{
  "num_key_value_heads": 1,
  "intermediate_size": 896,
  "norm_eps": 1e-06,
  "positions": "rope",
  "bias": "none",
  "parallel_block": false,
  "init": "uniform",
  "optimizer": "muon_variant",
  "lr_mult_qkv": 0.7,
  "warmup_steps": 0,
  "train_tokens": 455900000,
  "max_steps": 6957
}
MLP neurons of a small language model. Each row is named by its layer, matrix (down: output weights) and neuron, and shows model dimensions 320-447. Each number is 128 + 24 x the weight over its row's rms, rounded and kept within 0 to 255. Numbers have three digits each. A neuron's up and down rows have the sign that makes its largest values positive.
After each neuron's rows, "fires before" lists the tokens most often just after its 100 highest values on Wikipedia text that the model never trained on.

L5.down214:166178112125090144151094124168094154151125146152132121104115148158127131095116094182140152159115115118103170138104146121119110104131181133083127143136148078111100105173119104170168119136111143115168074120134086170102112129100099150119136117154151149150113123150129119136159116111117105115150165106109150142108112109145087110131154128143150121149144142073064144088114139130134137094099
fires before: " in", " as", " to", " from", " for", " on"

L7.down619:146136112106095136143094161118126103132078086126118104122143120151143185131184101113139091167105105164066205161131090097155120146128135141108136119128124083157111141104110120146134144147156086147152149109147118136110132165138137105153119112129090132123110148171139123167120148117114119091142133141150105151138123126142114088114137153138104135122092146124126115094146140155125137118103
fires before: " as", " to", " for", " by", " in"

L2.down794:138134151096118129130141129142140103134099134128104125139118133080137122133133072106086113142121138130114157124151121089099100181126081094123075138106156114118120162135122134129132145137090128144093173105150123131140138169147155122143128105101095104129132122107162132059127109160170141125176101142145072114130099150144145101166103153130132144111131148128096105158113070123117131136150
fires before: " as", " of", " by", " in"

L7.down826:178110111152122106135130119138118139114123108077130094114091119144135149146110132101157134121141128117110108109134126179140124129137146088174111128085088110115148072084148104132143128134107104139122121112161104106162135122151109108128153124126168171142143087129083096088113117127129114143129124146107137121114141102153072156146167173111131113108122186112088115163096075119140103156110
fires before: " the", "\n"

L7.down401:137109120145122179103134143069100127157101140133113103144088111077133168093119091128107193087132136131109145143120144165146115178158118102127147077122122120112116165124139121127183167133117087159122136125187100139140116119134134141169119114093145083125140162086116132106099110177127124104079087157129141151127134135119136169123127136151116151148126113119126103144107081146162106112121
fires before: "-", "\n"

L5.down353:140072126130109176101155079118176135134112080110118128154148083132132110184099119127134129129128134129112163112097126131156180146172166099109138120147135122125119134124159126099144128164133129121136133155137117152124083141133146143142102112106090112140124126132121128110113100126132125100154098130141165123122108142142115173107146182129122150108146166117149128180101113165164134149104
fires before: "\n", " in", "-", " of", " |"

L7.down713:140127112156151162099155139129154129146196133122135096184109103113140074094089150149141128149115138143165166100135100125140130114146167142111141111134127154131125113114099096153117092124099144131114112083148145190123146093101097122147116112166086079105108139125115118139093101185116154121137167096124152109169084156113110103103106156143123097131147142142138118128163100119137134076144
fires before: " of", " and", " ==", " that"

L7.down628:084131171139130097118142142147125120128106170089164101129063128089126124163093114152058135124147097143150159122110161143124118158119127113117156095141118150154102117164170110099132151105101119129108154134110148123124144132169140120159104107128099169167128112128144131100133179124156114142179110135113116142177126154107115137110116167081172105171156118170119157135097152103096137155112
fires before: " in", " on"

L8.down578:144167162119144153131173132136135160087145133117088179158103121125138119168112153085129140118096139150139122141127123121104139132140126146155125150148119123098149119064142115178149155111096133176158166119115099140149147168085136100133139103141131148165151095131137139118136141103157146101125125146188110123107110146096086147142113091106138119119109146153120098140105141076096127106130
fires before: " with", " to"

L8.down2:140153123115097138176121146145099130163137117117104097082141125115176165144154153102134156150134154123111090169135097163083103120105117131070118124102132103115149125137125117135118111133131111133131131110154133137115093123121123142132140140142111162089126149121149144152114164131085126152119137122132121140081117137085138113112165137151128140151123112110099130092098135074105127120096
fires before: " in", " to", " as", " on", " for", " by"

L2.down853:139104104155157161159125078120085118131124091121126139103137131118155140093132093157156152141125118116125124145132067117122119136130095102172173091147148151127106137175141128124077119117142090138148145128173145136150117162071135128141139101152138133171105127140136135136103132166096106163138098073155064124118116171100156118114144161174141114107149116128105096143103092093140139158112
fires before: "|", "\n", "-"

L7.down776:157123125137127129109157072140134162080129147094101114119101145188134127130093121094139125163106118181153073127148128101138133120100135138170114099144133119113101118129126110135161088151136125148130151113108153112136123178104120130152164137145115155080129107075101127110114153123143099138095133112116119120143147117133122128129105142144190105151091114143104123120103121114132129126127
fires before: "\n", " |", " wide"

L2.down483:120164134108121077119128109172129173151150131134157128117164144137133129131112147135136104143144099136118126131145109150110156126093108146132106139119117175104148140163129107140122082126126162142151151119109156073142108123115136157140107124136102109150073116122161117136107124097147139102115112118133174158108138139116134085144088123098082109088098124126185119138174128143126108161118
fires before: " |", " the", " they"

L7.down6:121145141113121125124064086108125131150143114117132113114135152131099123130131108133143157105132176163100176109092085137136136124127166126139136125156066204155124113135112135113128101104083112099140116140095127113139135123141092136102143145137130138149120114101162172135158121126120114108157188130125084106106159160129129142109158127139124129162120169116176131115111102132086114127129
fires before: " in", " of", " from", " with", " to"

L8.down508:113162120156113180125137114105118174128088076123114139138124162129119140141100115151120180141142164134122155154089152152129124141130141097168113106136170137107141147138100115146115098123119142148122150127109140129118155122108109117106125131150136127120167116109100076182105138172107151123152134167118119116136155163111124128139094092142138124104159113111127129152093112092153112127139
fires before: "\n", "-"

L2.down213:136102102186115108125121105120107156103091124099127134123151105171094101087093140114118092093117158114169164108145115121156156107103137115145133139078159105145118154149130116063111156098149103168129090129146140127122121181158104127149100158138106173138098138115130149112093150133108146109138109111166144148144132111164112146084106129156138134137099145126149112108181131143106120118119
fires before: "\n", " The"

L2.down429:116152104103115122084143147146138145102117138098123120088153144097188097140145184175119131130114167125112077144122173132119117139159112145160169148134118154135158169137151137127111138092107131140104146153112172123155137116160116135146125111111154151139119124141118102117136097160092083109115120113138106136121127125160085153135174091118111081155130097170100167128104105136144093162140
fires before: "\n"

L2.down580:146133141129040143101154139133130141148180122154105137152114128135121149115152092102150144098066115135127145084077137152138160151125138094144133128121134110134101140130148097124147097133146118073114116153141146151117074168142148131082095080128077154149150165130158130104147137116096136137105154145129094135103117161151136145176085147134177105154144129088152122109097121102139080133091
fires before: " |", "\n"

L7.down368:144121181149109155115105126108105097150151169122130138120130157144138131159139095098095140151144154117193132121147104109121149124135109148138098143128113128102124139170150122155149178103169151115139150097148152129120130130149082104129092121135124130102146131132133119144145160140096129144091104126159173144142155158154130135132133106098139172141142126103118117098135102142106135149090
fires before: "\n", " In", " He", " The"

L5.down759:109115105130136123135120128111121082078143113144104138134100104145154125109097119157117133137100106106136080115104129141148112129127156140121114119158111159115139102116123127138117125155121146126127141117120104133152129113137159095122165159116154132153091131133127176124121120160124144163140141125138163124105123110117119112194126154134115129133111143101148127104102109125114129056084
fires before: "\n"

L8.down798:156158152078153124122184105134103162116169111142139104125149155122100118120149125107138149166129110132127112131135155186132111130086111132135149122124155125093118114106099153140100155125131176136107136149134142048180178111132090105136171180112169141140201137179128132135130154114123138193130141101121186126161165093115119138095087175098154137159113114104117124106128119161124146148134
fires before: "y", "is", "es", "ic", "ied"

L5.down625:113105132159099208111124128139156144119094130123130157144116154157146163152137114118157155155148131102161156079098157097112141158116132125158134140137107138118122147146097113137130095176148154137127102148129148107118146120109123146107083106126131060119130102157105142124118136142115116116155097151132111126129129105095139178115159128130117083118144130152114109096130115126105110121087
fires before: " |", "\n", " votes"

L2.down729:150141147139164102090119135116162069119127147147158140104155103114111143154103078116125137160137111119154124129091130130111134134076119134101094145105147119131115101125085132127143146129103141100144096141105118127154136133137134115152099106134120138091081109133123145117121121130142141117109132144140103124131099124116124091138157170109133153103124164161130168104123115136120153107083
fires before: " that", " the", " they", " it", " he"

L8.down691:153087104113140139122115150121136121093142142120145135150124096131118114128156125103142131125128171141165098140151132175086117104124131139104090104134105105107122063101154114134103141117128102134107113139115131148116143169143136117120141114139132162092119085101126110131085120141139093114079126085081162092148157129112139127154149153141166164095108125102180115161125116153147101157122
fires before: " |"

L8.down343:119129119114160118127099105134140159115136158124103079151092080133103148134151138118138108119089150131158133135123142108113151160114131177157121120146141141152121201113102129110117114105142150103084117120110129126085111134067146115144123175131152119121143155105154151145105132127107090128107100119159133124156099129082159128094135115123134172105142129104096115123098148139103096110129
fires before: " 2", " 3", "8."

L8.down587:104130130130115092132133133134139127082115143143137184119127122106150106147106113121125095122151150130133088120108145114135141130145147147126131153117159139121091145090140143099129105165140155098136122126140109132116113122106130136114112137147153123135107113145140142120122136138126133157036111150102115119131109134124145099112114113157136134144112166144132115084119142154108114125167
fires before: "\n"

L5.down274:122137148131098112084128116109119116111137111103134181109133084082096133124132135180154123155080124115185130113141088138137144161150108161159073082123111141175132144099175123118132134138194118133157090128119128112139142156120131094109133151128133081116132121135109142133097161174139104155134080090115116119149088164129134119153110186125157086127113167074113080099137121119171145142151
fires before: "\n", "=="

L7.down507:163156137129125094111178119098131186124095126092112132127103156117121113116119168123135121151139140120119195129060121098123123141098151123122147117139113084096119143138100127140124120142161151140098120139106135129131117112167119121140115112144128160130129153099110148143167122138147120146111122163096188116109135137103159134172114137189098083124107169154132129134125165119133177135142
fires before: " a", " is", " was", " (born", " an"

L8.down268:136132134106160094139104112115127132106100121131109157145163131157112085117095120146155125119091086105139069133135163144166117152169161160137124088120108091114115109090099157136149108107175143118113130121108081130124143094162100152141124138129108168110121158095103116111087138160152132114076146164124131091152148095122111106133126140118122096139110124134111111123146147138120133163141
fires before: "\n"

L5.down581:128136077127124111119137116108105124105121090092103151161099118128134152109113184156168127148098132104092123108115124141149195112127140141076151128137171100117130156173147085097145104077159128132122132169150106126093159099180120117093073137101155128127154125096134137095134134124083130143158143103121081117110143121114119146160143158111150156127106138140116109168100116151119082157132
fires before: " |"

L7.down287:118169084146124135119098119118109093148124123126078133128137111100146119138141087163153127161088121119147109165109123130149091118139149175161096099137137107128145099088101138138162133143114126152117157125143129104094136134163123094085150107109132121141194138117146144070103144109106097138140146138081131114146145116084112170126113062139122113188129132090123128147125124110168178163104
fires before: " |", ":", "–8", "–199", "–9", "′0"

L7.down623:127090135153127082098081149126108108085155158132127169158115100114148116140111155119145118082127132133126157140093142152130099147123151102138118129145130097141100143073139117108151119146145104100112082125149116067116141111127128100146111118170116123104137148134144168128117129124155125079097069158139119162145159097122122148120129098098084186147149109156120088110143104119130119123143
fires before: "\n", " by", " also==", " and", " of"

L2.down741:084171105141136142122100069123141136071131092139115127088155156095120127100127125150090128133116165113156088122127129149096107093120088169141156154148107165123106112146156149132082164091152164113159131145121137101115112120142148124169109153113127127167128129107091170104083071076154113142144113106153131131095120113131148126080137116153144160140163124154129111130120113132144121165138
fires before: "\n", " |"

L5.down871:156172109159165158128184153079153116138143125128099143156130147167123132112127130099075151173115122158115155147147123104140113121102131140135075127122129106062157126107140091099137128152110135129156127137116113075133160097119104128112099136154102117124101132140117147139134111157089138086104159109135158134111112117131152104110149121132155116118091094143131161158125141087116102154124
fires before: " that", " the", " to", " his", " he"

L8.down737:118128112147093070165190094119165158147082136114156112127158116111122132146148127160176126096105083113114158142140122093162133104162105153140149102110129119134096141114126141119120132115103113128071138114143132133126100121098132145143173160065143107105122099126107109110132165130139131104075138125106164105131108079139120122094165144118122129167096116127146131170120135096093149102138
fires before: "y", "ley", "ar", "ate", "ary", "by"

L5.down12:107114127142075135078138115114112133082106114110103101123117146130144150146135113156115103159124130138167105155148064086154111120147149134102146085139118130105090122136106129145138099124140101071117145150150154116172082134172112102113117134153074134130145134159133117201119133182104088173087122099137117111159095115128119085167118157122101133122133142133121117119082125110090135127129
fires before: "|", "|---|---|---|---|", "|---|---|---|---|---|", "|---|---|---|---|---|---|", " |"

L5.down292:146101125087098119133107140115109116123094110107111174136092161146144132147125125095126168135106117098118159127112117143158134183159148147133120134163180126114133122070113172101124121119151127151120123157113127118136158102161106127111128136163115144136144134110129118141110142143093118144111111177128137127143141135111153137112141120119134144106143097128124137130114123131112087125140
fires before: "\n", " Species:", " (born"

L8.down229:164122153081149167169123135127109104143140160129117118143139132151110142106161128137104137142133152150150066160091127110101109137103124116178111139126133091153143155123148112190156103150142136119085117136132110139119126175122139112135147105133115159122147094096139119124140125124117131123119134093120096144112107145151113160132071165129142149087191156112135149120141124111136110209138
fires before: "\n"

L7.down761:149137141114090131148143151118181131149156087142119126108144110144110124133098170169138121133101083107148121087124133141174133153093142121112134153104135109089151125122089131156132155163159119103054124153112120104155176109138146147131115125146104159141140149140067119137160129157142128130106183111136104117115109134113152125168086156126125114125172150094115145106103120151137114120156
fires before: " |", " of"

L8.down6:112118148125122134156129103116119184106150119116114114140117104123099140154114106116112110139123177120111075121118147118096141122121140145144135114128122152158134072122122158114170148124071149154135101130100111125139116149131122100159109111134124147142126061124129128163090164133109162132108127140121133114107109105089128092147109127120122145123106163090160185125134128119126172176156
fires before: " |", "raw", ".5", ".0"

L7.down783:147101074127122165159132125113171150124121133107118089142080099121177110146137160116109169063091111151160146114119116179136145154136142116117128130131080159160126088118104138148108120135128171075130118128148097149143130175158106150130115167126134120111110154107116144127177141169143141148115140138123108141125116106104141133152133141136129107123137095119106155127108140118139101144114
fires before: "\n"

L2.down190:124111138140124079096168115141108111163109152148123154196178129083121113154102103186133090092190097148130142137139121089121116144098127069155157119071127146097153109113143124151153114121119147144125123123090081132126148140145127134132118145156127116114108119116132145204137129137131129078096152124130121102127080100148096097141122071172117084134089156129112176116092104121159169150090
fires before: " the", " he", " she", " they", " a", " it"

L7.down865:139145111118148117146115076109148161137172139151091084136154127126155070164147147073174148159137126125119122119106103174155087108116144184152157108115124122138108098127134096106149093134154124132114150103093143092147176143099126140113140138169149151108131129117089125124102083112121103160118132153121133153100139135145105093127154116119138145137117148092098082144136154123132161170132
fires before: "\n", " |", "=="

L8.down60:129116105146098110083121128075123140137161119110090119139145119134106133137115126132132144123138157101124204133109109120149167137134126090129098131108124112086126124145126156122144165095131099114124118135116140132122106162178161135132139130120143148141130146120117102131121140135123148140047124111151155144142115131157119140090125109149098128122110133140120122141128117101115124135104
fires before: "\n", " The", " In", " It"

L2.down77:116117148143113128123131108106134124148160145131129124131128143138104158159130131143108190147110140175160109139161118078165094139134138124140129094149144157133129137114127146118160108137102153097130136100127155168117102121138099117122157158132110089120138126163106128138046134118143150139156143159142118152143121110130079079144150157156082143115134180052131140153074138147171129163117
fires before: " |"

L5.down327:080130140106156124088152120157108127119120128079116102127103113086142125126162132099148096111145066124133172174092116110150147142138138125078123147115133131115122144163183114106102149086163081079062136121100182106096122108141121134122122091126104136178159155121132069111114158133134156139136131086138162113126123157110104118121118117122106150123104109163134155130119110153120153146146
fires before: " in", " of", " with", "im"

L2.down344:113110126108108126118117087092115133099128128118082122142151116141109133094138103142118111140111117137077108097089145154138113144102136147114166141167151122158142081106118105112116072139143147110143134100085104124148124133125166091118096138162102127120107153093135109129113111156125160083153102157084117108120099169129139154124155130121089121125185124107113102129105180125117143142165
fires before: " |", "–2;", " of"

L2.down332:111105123105128151090147085158107160141080188158131117164147119091133129126093144119109103136164113115145120130118083120159136110110120149147140161164077130120124138108172148153141104109126131139112133151097162110125146107136129116117119124126145137133065127108109145152095132150120111154168131128129104175118119115133136105126147118141130186100123149108071101174135133091116089139137
fires before: "\n", " ", " January", " the"

L8.down242:143139130083157063122143130125090118140139117135135096096144110089115101090123126122168095159120126112101200102144146124120141119120162120166142140172106155143154183149123129129130152161165114155138085151130128128124076158125126139149129132106136129107100110096128137130184104105123168172137133139123094114136124145134161115137117115143126098108118162128097124104099094117140136088084
fires before: " |", " (aged", "\n", " –", ":"

L7.down292:140178130101117146157139141091151179158164124153154178136106140114162141169106139156132128148131115086143128118151122130119171139124077148137106115104101169151121072082114127151122153123172095139154119109137075158128119137151141125140155136117109111126142111132096145126120139200146149091162077098138128118126124171103109104079142131144132179109123137111104145122151116104144127120126
fires before: " |", " /", "\n", " a", " (0)", ".5"

L5.down218:114167101134147163169142179115130135094130116164139099127094113100109130123136107094105129131132165107174143107087127120113130096122137109132149109123107109149144143130124118163160130119171129137145126093171134080120135111121119094180092120152134116104136121139150126133107162116141074122120122116133115154135124169100135155084122105160098118160153134169131112131152083160186128161119
fires before: "\n", "-"

L5.down412:125097146136111135143137155124162110162118079085067061134132122116111155136094114113153116089141109137111127156125150120146104123132047133147132147120135115125153113131146118142114134119131121115151068117152151144093135135107161121162135130132093124135164137130136160101121109103158127112131126094155109142111116122197173139111123131130121075088102151129101159131107147138134150091136
fires before: "\n", " the"

L8.down185:152106122127168084132125171125099146066126160143112129127110087096171134127097146167112122067125158124168100102119135155096093168129064122135103105137101107115125136129114099112119142122126121133135185137118141111118133111132138125151130154145140131104096180111139132136153093131101134170153112127180120124125133100139119103122128141108135147139133135089112161108116116100153168154138
fires before: "|", "\n"

L8.down70:155126098136124109132113136115134127130130146099136155142107149110093092160122100094157180137133099120127090154150136150124108138155107139094130168135117131115192107084107142110134111154134106102121139171138143133130132153149126112140178119135116154111125135122143126104090141173140118129105104116128101148162151150156114155118099092089136119146123113141122135090138148118141126093097
fires before: ";", " |", "\n"

L5.down704:115103150112126090130118098116133154104127141126134168125149098123116087134135198135172152121135137120122129089106144149155111176135155113155038114105122131172142104140121071147119123157111123098135098121151135086149087133128131130131150169152145150134132137092092132131183080155131123163115152154156110125096135111098164132103100121118151132092141129121145141121108140124128093128179
fires before: "\n"

L8.down369:142085126144107126165159116102118099102121122078118132130125139142114102104103117111133169141133137136130192121105108080174093117152135143138109121165106149101126128136139129106113110133150145131192116129117136092132110147136140128136098123138158130125114126123102144183096148114125135140103116133079114154145123117149141117126124111148106167119153167125140122115137135139141107111116
fires before: "-", "\n", " –", ":", " of", ")"

L5.down69:123137104143130140124136097163142127122162099118154127141145153117109077092131110140147163160126096138084154082112154149136155112147105080122134163084151153145145102099123126099110145146109135135145059160119149167126177102154102166174152127166144166125159135089163113118113131135154135112130138124139140150154132133078085145113140126131096161138123151130140118115141103072098108123083
fires before: " of", " and", " to"

L2.down605:140087134153160161107094124147130133162107109165144117146124135131128149116110142128139137086122154148120115160107134151115131137112117123114155139126156109146115210159144114114127150156154103161109097153146127117123117162134145098096161148115159161103141118119107115159180101144194101141124122111165105167136116186101121112111162120159145102164112147121153147163156110135174096143095
fires before: "\n", "\\", " =="

L2.down666:113139062119113109077141163133107079146099135133120137126094119119091118142139111082161159154094132161138182142127143174116139124126154121128136104126142137128120132107129129095096160152155103126151113088159101150096133093113139109173098129109113200130123140100135132149172162115151108139146153135138125137151087089089113143135136116129124087125110104143124112114091154078143106135143
fires before: " a", " an"

L5.down567:128135124138134109106114123115146142111136143137128127102077083117127119074140137135106136118098102119108122144113144123146113129167154097085150109117104145136119098134139121108114116122152134139122134133175119165151199118083131136150146116101105173145114128110149103121083114130158137122146132133095118090138143110113085136149165155127146091163123117133118090135127145105127143076126
fires before: "\n"

L7.down438:083119128111120127143146141102119133132121112151112132077092122124099158159126112157088096103116108118120098121114097089115163114136113158151109079157103142117123135114132140091098156157170124104140123095122143120112159127150081115126141124128117127171109164114117151125137112114130136131123116114124125154099132103079160166111137152181141163157122124119151107153136093138162134111124
fires before: "\n"

L8.down465:131121120122108142107133127127109086146112121134132161090139140141115089096190145139119142105148105104103138150109133112107112137150156158141109126155061104141164121168125111098116091148151104133140105144137110111101156099095121102123141171156134131127135109150097126144126099165091123151181170122075113143124089126151115117127122108108129112151162150120100120119120130132092173155123
fires before: "\n"

L8.down216:134121163143125087115148139124134156096126118123135111169143104104129145120119133135124164137090140128130135116135096194105124099135108134147119137111134104111148199132129137144145088128127125118125122132089156112104117128183140152152103124125142112119129125139114137088185116128131124153103166109144125139165075116105131177133131173150106146123162150140119130114127166142158124130144
fires before: " 2", " ", " 3", "4", " 2.", "5"

L7.down44:165142132087128135117125135093134151129118149136138102149146101145153072137119140150146121152098150131189225150132158102110094153133151129113133175130101130147116131127092128102084135143129136136190155133144115137140134126144145062100154128130128111129156114121099148125144116149120147136119090147124108114130125087113139122145133142142098100102132115149150144119134145102137133154126
fires before: " was", " is", " has", " also"

L8.down882:116184106133085178128127130157135138159122134122136123132134153144091097133093119143145164103130122106138157144110116118132133125114120114153118135161136148164126122092159081163132132073105049120140119078117162139126129132138108144137141112115136110109118152144108104123117149108165139137119126131088127144165135131131142163162090115143102140152155115140123147106151114111143126145119
fires before: "\n"

L2.down393:110146120144078118154090146161102140117111150111108067167174120131129143104151102128131128139153138152112143099166101186103142203092105141129111142124063134148135094140133122138166122115155113104092115101114140119113075127130112113137112170130149197114145138156104151109127171131112115152097145157152143151166149130123131094127116161090170121120146103122111150125105141080151098111168
fires before: " a", "\n", " an", "z"

L8.down715:164118169125115127140107148093116095129099134132125121128111105128107171149157122136162126165125133148143152165102125105138093127154123126096174136115145051135144137111135130137125086092092125137119143125128119148119117158132089124125119130139149195105108160126134116150179101120128114134125147143112109132110142131124148096116135119153127105142112137143132164135107145105136180129096
fires before: " by", " in", " from"

L8.down813:145173132125096165124109144120158139123138117128137132123120158099138123103127135125130102137113119134120087116146110165118127124118130125094161084091148094107117118142117168109125123153109138159089125136121156144131154144131149146143106155117122120123142156159138095114124130139089146128093151114080137162134114128076138119138160130138077135124134113070118100149106075148135123099108
fires before: "id", "ina", "ic", "por", "onia", "ped"

L7.down466:114137141117136125115167080114085103144143146113137141135110129113127116136147154157133169144142112084130135118124121076124149127142101124117085101117095137138140116146102162113114165121153057138126156105143140139116116150105104102140083126119122113129156164135125119134127062115115159147177154131127105146129105130159094167181127120132123169093141157127089137126101110164098128133145
fires before: "-", "\n", "C"

L5.down237:123131137134113156131155076144171088111143143116140116112120130078102140127122107134147124135120126138147126123171166152142144117147150108152121132177124116165073166149101171123109102107137136094123151175164152116154104132081089058120149109127101150118143154120139161125105147075139112156122133128189132153149108132134117135179158117121102148105163100087137115137108136125158115108171
fires before: " |"

L8.down241:149168105152138180113113141130168138167116099136120098116093105163172124125136137128120129134148084127138151135142093157151134108127129153125135171092171129153150134142133098157114085112146160159098108120149191134105134105087138146180140147137115153154112154132143183148127123141159128114134140156116128120096110092107127120117110173108154076144125102110075141130147095119138145114122
fires before: "\n", "|", ":"

L7.down89:135175143132168159130100107116140136113120123116115106084148127148110101130125096088133146105096094144072062119117114114143128156179145157173137114100130136107137096091127127118129131148111141136145135151182141111123107147107111150131108082141149151116156148153125130106151109160141156149128145167163098115059100158087153131162142112139123116140132082120131123154175141131174131103093
fires before: " that", " the", " by"

L2.down872:107104136104077117111127140130125128118142148151134134095097115130122134118092093134103133126133162103107182153139102100131104145053149107142138150112140129085130163134147159142139110144146134136178110139147137119086123160116144156114113098146171127143123131090148165147131150145133163115144090161130127125097131134152162135127148150089128114101097149125067149134141093128105129134127
fires before: "|", "\n", "-"

L2.down802:109164156140122139101134125158071110124183074124134078122133138109142162155143139126115154132120104153147082096132171135180118127159145119076159154128154087129084074112087118135157094103094104123148145129183148143122130136134121145115069087186107108103131149092133115105121122151153106155115083148148126174112164133122121120129143134140131076120138124127167158161116124114112154100123
fires before: " to", " in", " by", " that", " on", " as"

L5.down23:104107096122130128148108102092170146138112122093136137143110127121137148142073168151116140097136134151119137149088116119197107144138138131128099108114088131120140191157132139143143157099102173127115149105126107111119142151139156104171144138103142149187145167114178170125153116126127148161164116114144069133085116135165113114089141120129151139106134126102110104136113149150108121126147
fires before: "\n", "-", "The"

L5.down558:120154118108116141076140142128140151092115109125100133143106095130127133112135135137141123126116157123150089138129094107114092130089136151142081116187172122126131122134129118113121142112150083097106105139139092140164153117097154135154121185141106106152139153127136149123141134124098167127102075084154135130138075170124134148152146104133143112142104121133079145120117125119147134118114
fires before: "\n", ".8"

L8.down872:095150129125139122106139116145132117117133147115153107126080097128119109137141136147108169116113107061083151158104112149083116132128101158165134158109122119150115165115117133114087172153107130100166105131113115150162128114135128154172098179143099126154117137106168116124140089079156112137122131146097117132143139148142120155146133127112102143115170086181126108129100106131155124177107
fires before: "\n", "|", "-"

L2.down335:150124114092115204139111179164126121144120115116157118098149106167107074110143129111152199125171142144136165090109126121119144132118125128148127154116118132145121152148144142098125121120097106117107139120137098158105105111140139132147140132138128137128111129121135121121160137159125144146184139156124142108096122130089169116113183143115116120131148169118111089107150133133133137104090
fires before: "\n", " |"

L5.down545:111126098117118122168152102132126105109155130114115137165101171118181151132132119154173146151119144134141117139126148149112144151115153126102104130120105096088127152157087106125118079139156145107159131146173141141121114143122128152119096116129122139128165135157132111141087155125134112129112119137153169127142111101116113141139168152105129144135138141150095118055174131151136113150125
fires before: " |"

L2.down628:166169137107123116108078159135113139142174102167142154150129098124138119131145098137125122126137093125092115150137110159112147170144150117113127144091115136112119135155123129099145123124151126109090179143141101183099114164137123121150139142130151123115143172180112181131144131152095124118132125144146140126164120117123099155088132131094086124121131155125113136118098127137126155112127
fires before: " |", "\n"